{"n_head": 12, "parallel_block": false, "init_std_up": 0.0262, "optimizer": "ademamix", "beta1": 0.9, "grad_clip": 0.5, "warmup_steps": 212, "doc_mask": true}
MLP neurons of a small language model. Each row is named by its layer, matrix (down: output weights) and neuron, and shows model dimensions 288-383. Each number is 50 + 10 x the weight over its row's rms, rounded and kept within 0 to 99.
A block is one neuron, or neurons of one layer that tend to fire together. Before each block is what it responds to, as a language model described it from the Wikipedia text at the highest values.

Description: Pre-verb adverbs and auxiliaries
L3.down2689:52 55 53 50 64 56 71 49 59 56 52 52 43 45 43 54 38 79 52 51 41 49 52 47 30 60 47 55 48 40 39 28 45 63 55 48 45 39 45 48 53 40 53 65 60 21 46 57 60 64 44 67 53 60 60 39 63 62 53 50 46 27 43 38 69 40 35 53 47 43 28 52 49 55 35 51 61 50 46 47 35 48 42 48 49 48 76 61 45 37 57 53 54 49 26 63

Description: Number separators and mid-word pieces
L3.down2511:52 37 44 65 57 55 55 43 30 45 65 43 55 46 69 49 56 33 44 61 44 53 65 61 65 51 40 52 41 53 50 57 49 52 47 45 33 50 65 39 47 33 49 43 51 41 61 50 51 54 41 34 54 50 36 43 50 53 55 35 61 60 46 43 44 47 50 59 46 33 48 34 51 57 49 61 43 49 54 66 57 48 42 43 55 58 58 41 57 51 46 56 47 55 33 64

Description: Thousands-separator commas
L2.down1768:52 61 57 55 55 56 59 32 27 43 59 46 55 38 70 47 51 70 43 33 60 53 50 49 37 54 47 59 56 56 41 62 52 59 61 63 55 58 51 48 54 47 74 43 56 53 61 53 54 43 58 55 56 54 39 38 48 43 51 58 61 54 50 29 45 44 67 50 45 42 39 48 52 40 54 49 46 51 51 54 64 68 50 52 52 31 61 55 32 50 50 45 35 65 35 50
L2.down1822:33 59 52 47 56 52 54 56 48 42 33 56 57 43 42 47 46 70 50 64 41 64 38 45 62 45 53 49 34 35 67 55 37 49 38 63 59 60 57 39 54 39 44 41 34 62 51 49 43 55 51 47 42 58 31 65 41 54 37 59 36 31 50 48 46 59 42 47 38 53 50 44 41 57 36 62 59 57 34 63 40 41 40 37 41 44 52 51 38 57 32 52 48 52 37 53
L2.down2066:51 63 56 59 59 43 47 62 41 49 28 25 36 42 53 44 49 44 54 48 33 50 35 57 43 41 57 62 39 42 59 56 62 54 37 58 59 54 49 40 43 49 57 34 40 50 60 53 53 60 51 53 39 39 39 44 43 44 42 55 51 74 48 43 47 58 61 37 55 53 39 35 51 50 47 52 35 60 60 38 55 40 48 58 44 53 38 55 51 46 38 61 57 43 43 52
L2.down2939:46 50 43 43 41 52 53 32 51 40 44 23 41 41 60 54 66 52 46 38 45 75 23 44 64 66 43 59 56 56 52 48 45 40 44 50 36 57 45 47 50 37 72 69 42 46 41 43 34 49 54 59 45 54 58 43 40 51 57 48 44 59 36 51 54 58 43 76 52 52 34 53 31 50 38 30 45 55 56 46 31 63 37 49 58 54 34 47 36 45 69 25 47 57 44 42

Description: Fronted adverbial boundary
L3.down3025:61 39 44 60 44 58 57 49 37 72 49 54 62 59 63 34 58 37 47 52 43 37 47 33 63 42 50 69 51 66 63 55 44 55 69 63 34 60 50 54 46 60 45 46 37 55 34 43 53 56 42 40 44 48 38 58 67 58 53 55 49 48 61 46 59 49 57 50 39 57 50 40 59 65 42 54 55 61 42 55 57 62 54 49 34 44 49 46 41 35 42 31 36 55 40 48

Description: Relative and anaphoric pronouns
L3.down1686:40 42 69 63 49 63 57 65 47 48 43 57 48 55 65 43 49 43 48 53 61 43 45 44 33 57 35 52 40 45 44 54 60 60 38 33 45 58 57 49 35 54 51 33 63 59 67 42 42 35 43 41 46 74 57 54 53 49 63 36 45 50 66 47 44 56 42 43 50 54 47 53 43 58 51 52 52 65 39 46 56 52 44 58 61 38 45 55 44 50 45 46 53 46 59 53

Description: Numeric separators in statistics
L5.down2496:36 45 57 57 53 56 32 55 51 38 54 50 40 49 54 53 60 56 46 72 29 55 59 52 48 40 54 49 40 42 42 57 51 55 48 69 65 54 54 57 41 51 38 49 43 75 57 56 39 61 60 40 46 45 42 59 45 65 55 43 55 62 30 67 42 47 44 47 30 40 37 27 44 69 41 75 52 38 52 54 44 59 67 48 57 50 46 73 40 53 49 42 59 46 52 41
L5.down2552:70 47 31 45 64 48 34 57 50 41 56 52 49 53 47 57 61 53 45 46 38 57 39 40 67 36 52 38 52 54 65 45 45 60 50 40 51 60 47 48 37 45 42 46 39 48 57 46 47 54 43 35 56 58 38 55 57 25 46 50 32 50 61 57 39 62 49 43 64 46 42 53 44 52 55 46 31 50 46 61 53 53 69 55 45 50 61 59 54 38 52 28 58 57 44 45
L5.down2899:54 42 51 51 47 40 64 62 53 35 66 73 45 44 50 43 51 47 38 62 53 51 48 45 53 48 75 68 52 44 61 40 37 52 39 62 54 51 62 32 54 20 66 49 55 44 33 52 60 36 34 51 73 62 59 50 64 50 59 33 50 61 38 59 42 60 55 52 50 45 67 43 65 52 55 54 42 50 50 48 33 46 49 37 57 71 40 52 56 41 39 47 51 39 40 49
L5.down2974:49 50 63 43 62 53 53 35 56 30 50 45 46 57 50 55 66 51 56 51 49 60 43 46 49 52 64 37 58 40 33 32 58 58 40 37 53 52 38 61 54 51 69 51 37 59 52 43 47 58 78 55 61 42 53 49 54 51 55 61 54 49 37 63 55 54 57 46 65 54 66 47 34 49 58 26 53 49 35 37 51 47 43 50 55 47 43 55 40 56 50 46 50 53 58 42

Description: Table/list field separators
L5.down810:56 47 52 55 64 55 45 63 49 42 40 47 34 49 57 42 65 59 53 42 69 44 53 51 59 46 15 51 49 63 55 41 58 46 55 38 57 42 57 54 67 34 43 56 41 42 60 51 60 42 49 40 48 58 53 57 67 33 58 48 52 50 67 39 45 41 54 42 57 43 54 46 43 49 40 54 49 60 29 50 34 45 51 43 50 40 72 49 42 47 40 55 68 58 53 44
L5.down1234:55 53 42 40 59 46 52 46 58 36 62 62 51 49 50 50 53 23 61 43 36 50 46 49 43 51 52 43 71 53 58 52 41 75 54 42 48 60 50 68 55 55 54 30 33 54 36 46 41 54 44 55 57 43 56 49 54 32 41 49 53 59 46 55 41 38 42 61 48 52 50 53 32 51 62 51 33 40 50 38 50 49 57 57 64 41 29 56 61 46 64 36 54 45 59 36
L5.down2004:61 66 60 36 52 31 39 48 27 36 50 57 38 40 48 26 40 43 63 67 32 50 35 55 53 37 37 58 48 59 29 48 42 40 47 57 57 40 52 50 47 48 71 26 61 55 52 45 47 45 53 56 61 57 52 56 55 50 42 40 38 73 55 42 45 61 36 53 48 38 46 49 48 35 46 59 60 40 64 50 67 43 64 45 45 44 32 37 50 46 32 41 53 43 60 49
L5.down2393:65 51 37 51 38 50 49 50 61 49 64 56 45 60 54 53 56 46 64 37 49 61 40 45 63 55 48 47 37 57 59 39 50 39 46 59 51 44 47 58 64 53 49 46 42 48 51 48 76 41 53 35 52 48 53 59 47 45 38 47 55 53 55 42 49 50 61 44 47 51 65 38 44 56 53 58 44 48 60 59 59 45 30 49 39 29 42 54 39 45 63 44 60 49 42 35

Description: Sentence-opening framing phrase end
L5.down797:38 71 42 46 54 51 68 47 61 54 73 46 52 61 58 59 61 57 50 61 50 43 52 45 29 46 59 57 48 42 44 60 37 60 61 44 28 60 47 54 49 66 48 53 56 70 48 44 51 38 62 39 36 61 61 56 52 65 68 29 56 54 57 37 53 45 51 44 42 56 43 64 56 58 30 57 41 51 44 74 42 49 51 37 38 37 57 44 61 48 40 43 58 38 41 57
L5.down1445:51 57 42 32 44 48 49 47 72 53 41 60 50 62 52 56 57 44 59 52 49 53 48 63 36 49 67 36 48 41 48 52 40 35 54 39 46 43 58 37 56 69 52 55 47 33 37 53 59 51 52 55 46 61 53 56 54 50 56 60 47 50 46 52 80 35 52 43 77 59 43 53 49 37 53 58 59 49 51 55 30 57 53 33 59 46 35 52 47 59 35 47 57 62 51 51
L5.down2064:48 56 46 55 55 55 47 40 57 58 48 52 36 51 57 47 57 45 50 49 42 42 50 62 53 52 48 42 49 54 48 50 55 35 55 50 69 55 62 62 51 53 50 60 40 54 57 60 38 61 48 61 51 38 32 50 62 54 47 53 36 64 52 56 50 62 56 56 63 44 56 47 59 58 47 45 34 51 37 47 38 41 58 47 60 47 43 42 59 51 39 49 31 47 76 51
L5.down2118:49 77 49 49 52 46 42 50 79 54 52 43 48 63 58 42 71 54 49 53 47 46 44 42 50 54 47 38 58 65 61 40 48 49 45 38 37 48 53 57 35 54 58 35 46 66 64 54 51 47 56 42 47 55 79 26 39 52 46 46 68 69 54 35 54 49 45 42 45 65 54 54 44 55 54 40 36 54 72 55 52 53 51 38 39 55 49 56 52 46 49 41 62 40 50 27

Description: Citing written sources
L3.down2540:54 38 64 39 73 68 56 33 42 33 49 48 57 59 37 67 53 50 30 48 54 59 45 52 54 51 45 48 50 58 63 74 33 57 56 49 41 43 61 48 55 56 55 37 60 33 56 42 49 38 45 52 48 25 59 54 49 59 54 58 48 66 50 50 38 37 57 62 29 52 45 52 37 62 38 27 63 56 48 47 42 34 65 48 33 56 42 65 43 51 52 61 52 42 46 52

Description: Pre-verb auxiliaries and "to"
L2.down371:87 49 44 53 46 42 48 32 61 49 42 47 51 64 67 64 40 43 54 51 33 45 56 69 68 47 42 68 53 40 60 49 62 56 78 39 36 58 51 40 52 55 64 42 37 64 61 65 57 57 67 41 36 42 71 53 37 54 54 50 33 67 63 51 37 58 53 46 49 52 47 49 50 41 42 48 57 47 66 44 55 45 45 64 60 62 57 48 40 56 37 30 72 45 48 48
L2.down702:50 34 50 55 47 75 62 53 50 40 60 58 56 51 68 59 70 57 45 43 57 42 49 56 57 43 35 53 53 41 50 45 44 58 48 59 42 42 71 49 53 66 44 50 40 44 50 78 50 56 31 46 43 63 49 33 59 60 43 62 47 66 60 44 60 45 45 35 45 50 41 44 49 60 42 50 56 39 57 53 54 60 54 52 45 49 58 44 33 43 67 54 70 51 43 56
L2.down1496:48 35 48 46 45 66 46 60 45 47 40 30 36 43 48 38 55 50 51 62 56 66 47 41 54 49 45 58 45 53 47 37 54 44 64 64 35 47 39 45 41 67 63 47 65 36 53 39 59 53 62 65 64 55 67 51 46 71 38 42 56 61 68 37 68 60 41 47 46 55 43 60 43 40 46 59 57 48 52 59 43 50 58 34 55 56 81 68 49 41 42 70 58 51 50 34
L2.down2828:70 53 53 68 40 50 54 55 43 58 59 33 45 49 62 47 49 54 42 32 29 59 58 59 44 43 35 44 39 66 38 40 59 45 59 40 47 17 41 32 45 54 44 65 39 31 56 54 50 45 45 68 39 53 63 58 43 55 59 64 45 63 55 34 64 47 46 52 53 37 59 50 60 47 41 46 62 47 48 50 42 44 48 44 75 48 46 45 59 54 58 48 54 56 47 52

Description: Before upcoming team names
L5.down6:38 50 54 59 57 62 77 39 40 47 60 44 51 60 51 46 69 38 56 67 59 56 38 36 57 52 39 66 57 43 42 44 46 53 66 45 53 41 49 49 44 59 48 70 48 33 38 47 61 45 59 58 46 56 54 54 51 44 65 46 44 29 54 43 56 55 49 67 43 55 51 38 60 59 51 34 36 40 46 62 53 54 59 53 63 61 49 68 56 66 62 61 59 53 52 59
L5.down1203:50 46 47 57 55 53 47 59 34 44 54 48 58 74 60 49 61 52 40 49 58 59 35 50 38 44 62 38 60 63 49 32 54 66 39 39 43 54 47 63 36 53 62 44 39 55 56 36 50 62 25 40 48 49 47 51 58 44 52 51 59 57 46 64 54 48 59 59 50 49 35 49 44 41 38 34 34 60 41 25 53 65 31 62 53 37 44 60 52 62 47 49 48 59 54 47
L5.down1220:41 43 63 37 48 41 56 60 68 49 29 61 46 52 61 69 54 37 52 54 27 61 53 52 42 44 42 37 49 42 63 64 61 56 47 53 54 41 48 57 37 49 51 47 41 39 57 30 37 51 34 55 49 35 41 47 39 47 64 57 57 60 49 53 45 48 48 47 53 46 52 48 51 42 47 48 35 43 48 46 70 48 62 43 59 60 48 63 64 57 62 41 40 41 56 66
L5.down1947:24 44 49 42 37 53 63 87 62 44 44 41 38 65 56 52 52 46 65 43 57 43 43 56 29 45 14 44 40 51 34 47 43 61 57 64 46 56 39 41 53 54 42 48 45 48 50 39 57 47 33 55 54 40 49 49 42 49 41 42 41 39 40 16 48 37 47 58 42 79 55 52 39 58 48 32 55 52 44 44 35 52 66 58 34 54 53 39 46 46 39 56 54 51 67 57

Description: Match score digits
L3.down306:46 64 53 36 26 61 56 69 38 44 41 54 41 50 56 40 41 41 43 37 51 48 33 43 52 52 51 54 51 79 45 54 54 55 55 61 49 53 38 43 42 48 64 41 50 44 49 41 43 56 49 54 48 56 57 70 39 47 46 55 50 46 53 48 35 51 37 56 59 69 38 66 54 54 44 43 51 59 41 52 34 42 44 55 55 50 57 62 55 61 53 57 62 37 54 51

Description: Decimal points in numeric tables
L2.down430:40 52 54 52 30 42 55 58 42 50 47 46 39 49 43 67 61 55 43 41 63 56 61 56 43 48 52 39 50 63 65 30 46 59 39 54 51 60 64 42 50 42 62 62 55 50 47 49 53 32 55 53 57 54 68 54 48 53 56 28 57 41 54 48 46 43 38 33 57 40 38 56 57 66 46 37 62 43 76 40 38 39 68 44 50 49 56 58 59 68 57 62 41 66 42 55
L2.down947:47 72 44 75 39 48 59 50 48 68 41 43 66 50 51 55 39 37 48 65 48 42 44 48 58 51 55 38 57 57 35 65 35 56 55 59 37 62 45 57 44 33 38 41 51 52 45 42 45 56 47 50 42 40 44 73 43 48 62 32 50 39 62 45 54 43 55 71 53 44 65 40 51 51 64 34 40 34 50 56 64 52 47 46 84 46 45 44 76 36 52 29 33 49 37 39
L2.down2034:53 55 40 40 55 47 41 50 49 45 48 48 47 49 59 39 36 49 56 51 60 57 40 39 48 44 55 35 49 51 67 54 58 75 54 53 37 50 48 40 34 74 48 46 56 69 50 40 59 49 50 55 47 49 51 64 37 51 67 50 47 36 43 46 67 60 42 50 44 57 49 41 58 55 70 72 36 46 33 65 58 45 48 54 48 50 68 45 43 42 57 37 52 46 50 47
L2.down2062:49 63 47 34 48 35 52 54 61 63 43 56 53 52 55 48 54 47 55 45 61 30 61 65 58 37 38 36 39 64 55 43 44 62 61 54 57 47 38 47 48 35 58 56 54 36 33 42 55 60 66 44 62 49 65 45 66 51 51 49 55 47 68 50 50 48 45 55 60 49 37 47 40 46 47 76 43 68 57 44 62 48 51 46 49 44 50 34 40 44 46 40 52 41 56 47

Description: Digit-group separators in numbers
L5.down162:54 61 40 43 52 51 60 45 51 48 63 57 52 64 48 53 47 38 61 51 62 36 64 42 46 59 47 29 57 52 68 69 33 70 47 32 38 41 58 69 57 53 59 37 40 72 43 49 39 50 58 42 55 51 57 73 47 46 60 30 79 49 41 52 49 65 40 53 62 65 56 40 43 37 58 63 49 44 53 29 49 67 42 34 42 35 51 49 53 48 45 50 55 50 54 56
L5.down209:35 67 51 54 54 57 49 69 40 35 59 60 29 56 53 56 61 54 54 51 48 49 66 75 44 66 41 60 54 54 60 41 60 61 40 61 46 56 45 51 36 41 48 42 46 48 35 47 47 43 45 65 55 27 55 48 41 57 62 37 52 63 26 42 42 49 49 47 48 48 48 24 55 54 62 48 40 47 59 40 40 46 56 43 47 74 48 69 51 39 48 54 40 43 32 32
L5.down1116:51 43 52 34 45 45 42 54 47 55 52 44 48 50 53 61 41 65 60 30 63 60 44 49 59 41 57 57 42 46 49 48 47 57 59 52 46 45 54 56 61 40 59 26 50 47 52 55 59 56 42 52 51 42 34 47 51 54 29 60 59 42 62 76 74 50 49 41 57 45 60 56 30 35 58 51 51 49 44 29 43 66 47 55 51 40 37 66 51 58 61 53 49 57 52 43
L5.down1325:53 52 46 48 59 57 54 49 36 44 42 49 34 28 41 55 68 45 52 56 47 45 50 49 45 53 55 46 67 26 55 44 45 52 40 51 47 72 63 47 65 47 60 47 35 53 50 53 45 66 41 39 67 49 37 63 43 57 51 53 35 51 48 48 46 40 42 63 56 57 67 30 60 39 63 33 44 35 46 43 62 56 19 39 51 38 43 50 45 48 67 40 41 45 51 45

Description: Scores and statistics continuation
L2.down159:66 55 55 61 62 74 51 46 49 38 52 46 51 43 44 77 47 46 56 35 53 70 35 37 51 53 42 73 51 67 53 66 46 45 50 58 53 52 47 60 58 50 63 41 58 66 54 43 45 47 71 35 35 47 42 53 42 52 50 52 50 43 43 56 53 68 62 59 50 61 71 43 48 57 50 40 60 53 46 55 33 61 61 77 51 63 38 63 51 56 42 44 32 41 39 60
L2.down800:63 47 35 51 47 53 44 56 46 52 61 56 41 52 55 64 62 59 65 59 49 46 61 54 61 58 51 48 60 46 60 38 29 53 57 43 52 45 47 56 34 35 47 44 46 64 40 45 55 45 57 61 34 59 46 44 54 53 37 48 47 54 42 50 52 53 53 48 32 62 67 48 59 52 45 32 57 40 52 46 49 39 47 46 57 59 36 45 68 37 56 43 64 66 51 64
L2.down2696:56 34 22 63 46 63 51 45 44 41 45 54 52 30 64 44 53 55 65 53 44 70 49 58 56 47 55 73 56 36 53 56 40 52 33 46 49 53 47 61 77 52 35 44 65 47 29 57 52 54 42 36 45 57 47 47 48 45 34 43 41 61 57 49 59 76 49 52 61 39 53 56 44 37 38 57 42 49 53 48 41 67 52 56 29 60 33 44 47 48 38 33 53 43 37 65
L2.down3050:58 54 69 45 49 54 50 40 55 55 40 61 40 59 50 53 51 54 57 55 53 55 56 74 54 58 50 53 41 67 49 55 57 67 52 59 50 60 51 64 53 43 58 53 59 54 34 33 56 47 35 54 48 45 60 57 57 59 69 53 44 36 55 51 53 62 33 71 56 37 40 45 45 43 57 51 76 56 41 67 63 50 48 54 60 69 35 56 38 35 52 31 43 54 60 64

Description: Authored works context
L5.down400:64 42 41 56 65 67 42 51 59 49 62 44 41 41 40 48 65 57 56 45 56 43 49 50 59 56 59 44 45 46 60 47 50 69 41 61 50 47 47 36 52 62 53 53 35 46 52 54 51 46 57 62 48 44 35 51 27 49 60 57 51 38 69 55 46 50 48 40 47 52 65 65 39 61 56 39 55 58 52 41 58 64 72 50 52 54 53 39 50 51 30 23 41 48 50 26
L5.down1634:50 58 53 39 49 27 47 44 52 45 47 62 36 34 53 43 43 50 56 59 35 49 50 58 55 47 53 32 36 59 43 56 32 40 41 45 51 50 51 50 45 55 55 63 46 57 42 47 49 47 30 61 21 40 36 26 40 56 60 66 53 70 40 48 45 41 60 55 58 51 63 46 39 51 45 46 65 39 34 56 62 46 47 50 60 31 54 60 52 34 55 40 44 55 49 48
L5.down2052:41 55 54 47 51 68 43 48 47 54 50 71 48 44 44 46 48 44 45 56 57 49 78 55 56 52 61 53 50 59 46 59 35 53 34 52 49 52 34 58 50 27 58 53 62 58 32 46 33 40 54 62 39 43 53 55 40 57 54 33 66 75 45 32 43 45 52 55 56 68 41 49 51 38 45 36 36 46 50 45 47 57 78 46 43 64 60 47 47 35 58 64 28 57 43 52
L5.down2720:47 41 50 44 52 58 51 54 43 67 73 41 62 56 50 55 62 48 59 45 62 30 68 67 68 69 50 48 51 48 41 58 52 56 57 47 53 54 44 56 55 55 36 45 64 45 56 50 54 41 56 52 55 46 38 46 38 41 52 43 54 41 36 51 52 42 65 51 48 54 60 26 57 46 58 42 64 46 60 49 59 28 26 56 48 38 61 61 35 53 56 47 45 51 39 61

Description: Name fragments, minutes, reflexives
L3.down2066:46 51 40 57 70 62 39 53 22 38 54 53 46 60 35 32 48 43 39 39 57 42 56 43 38 67 47 52 66 45 58 56 52 32 44 60 27 66 60 45 44 48 34 44 47 39 52 47 58 31 54 42 55 57 42 62 62 60 35 42 48 68 36 56 63 52 37 42 73 51 58 38 46 61 31 58 40 54 48 67 32 56 43 36 54 64 43 38 50 43 53 42 56 55 54 65

Description: Title colon separators
L2.down919:49 45 49 48 43 42 51 57 48 61 47 69 40 42 45 55 55 54 42 57 58 50 45 60 62 67 43 44 40 54 58 57 77 53 54 62 50 48 49 56 52 39 30 49 57 49 53 46 44 53 38 57 53 42 50 50 53 40 41 49 44 53 57 59 41 58 49 49 45 46 50 72 63 63 60 45 53 48 52 54 40 60 46 65 69 55 53 61 54 40 49 60 51 49 54 65
L2.down2646:21 52 41 50 43 43 49 51 66 40 30 55 41 41 57 43 43 56 57 42 48 42 49 45 44 42 60 43 57 44 47 57 59 34 62 51 69 50 50 60 68 47 52 38 62 49 40 35 51 64 70 77 52 39 57 53 31 51 44 47 57 45 61 35 47 55 50 44 51 53 49 61 53 29 38 65 64 50 52 39 52 37 75 59 52 49 57 50 44 47 61 31 52 54 59 56
L2.down2763:50 30 58 47 53 47 44 59 37 40 55 52 50 50 48 51 52 54 77 40 44 51 63 42 53 42 47 43 57 48 56 55 43 51 46 50 58 53 44 52 57 29 62 34 47 55 57 49 49 37 53 61 41 44 51 48 48 54 44 53 40 62 41 65 39 46 51 23 67 46 30 66 34 54 50 56 46 61 59 53 59 52 53 39 45 34 37 49 38 59 39 53 52 48 60 32
L2.down2926:50 38 52 40 41 55 59 58 49 34 41 24 44 47 45 51 63 54 50 43 57 59 55 51 59 57 62 42 57 77 61 65 38 52 60 40 71 30 65 68 52 44 74 42 68 44 61 56 38 47 69 53 52 49 52 48 50 65 44 48 66 47 41 49 45 73 57 43 39 35 45 46 43 50 50 58 64 28 53 50 52 44 49 46 45 66 52 39 50 53 42 32 46 28 49 47

Description: Apostrophe after names
L5.down393:48 69 68 43 64 51 57 49 48 56 55 42 61 58 48 27 61 38 33 47 60 56 45 59 64 60 55 47 56 49 62 53 45 29 48 53 66 39 54 52 36 48 52 46 71 39 50 49 29 51 47 57 59 46 56 51 50 62 51 60 54 41 58 40 64 43 62 29 59 46 44 58 66 65 31 51 45 36 60 64 56 39 59 47 37 41 53 35 56 53 47 59 50 61 67 46
L5.down984:34 48 60 44 59 38 66 36 60 45 54 50 47 67 54 42 54 57 43 59 46 42 29 49 51 54 37 53 54 43 38 54 43 53 59 33 53 33 57 45 44 70 39 55 50 34 57 59 54 42 50 51 44 69 41 62 72 37 43 55 49 53 44 47 54 53 49 52 55 48 49 58 47 59 42 33 43 51 44 50 52 45 50 59 39 52 51 61 59 43 46 37 56 53 32 39
L5.down2376:58 41 61 35 49 53 66 46 53 68 51 56 48 45 34 68 56 42 60 51 66 43 49 51 37 55 63 47 59 49 69 48 64 47 57 50 49 38 39 30 61 60 47 32 44 52 37 62 75 32 46 44 69 51 52 58 30 40 41 55 58 42 42 53 53 50 53 56 56 54 52 36 53 45 48 46 39 33 47 34 51 61 57 52 46 40 60 58 58 52 47 68 49 52 29 54
L5.down3024:33 48 60 53 54 69 59 57 39 56 44 52 45 43 49 49 55 67 52 48 60 57 50 42 57 44 32 56 76 55 40 54 32 51 60 40 45 51 48 58 51 52 45 54 45 57 61 56 55 53 39 24 43 61 50 35 59 64 65 46 49 37 34 56 61 59 54 46 58 61 52 55 35 51 37 53 41 38 46 57 50 50 55 55 62 62 56 50 67 51 40 60 58 32 34 66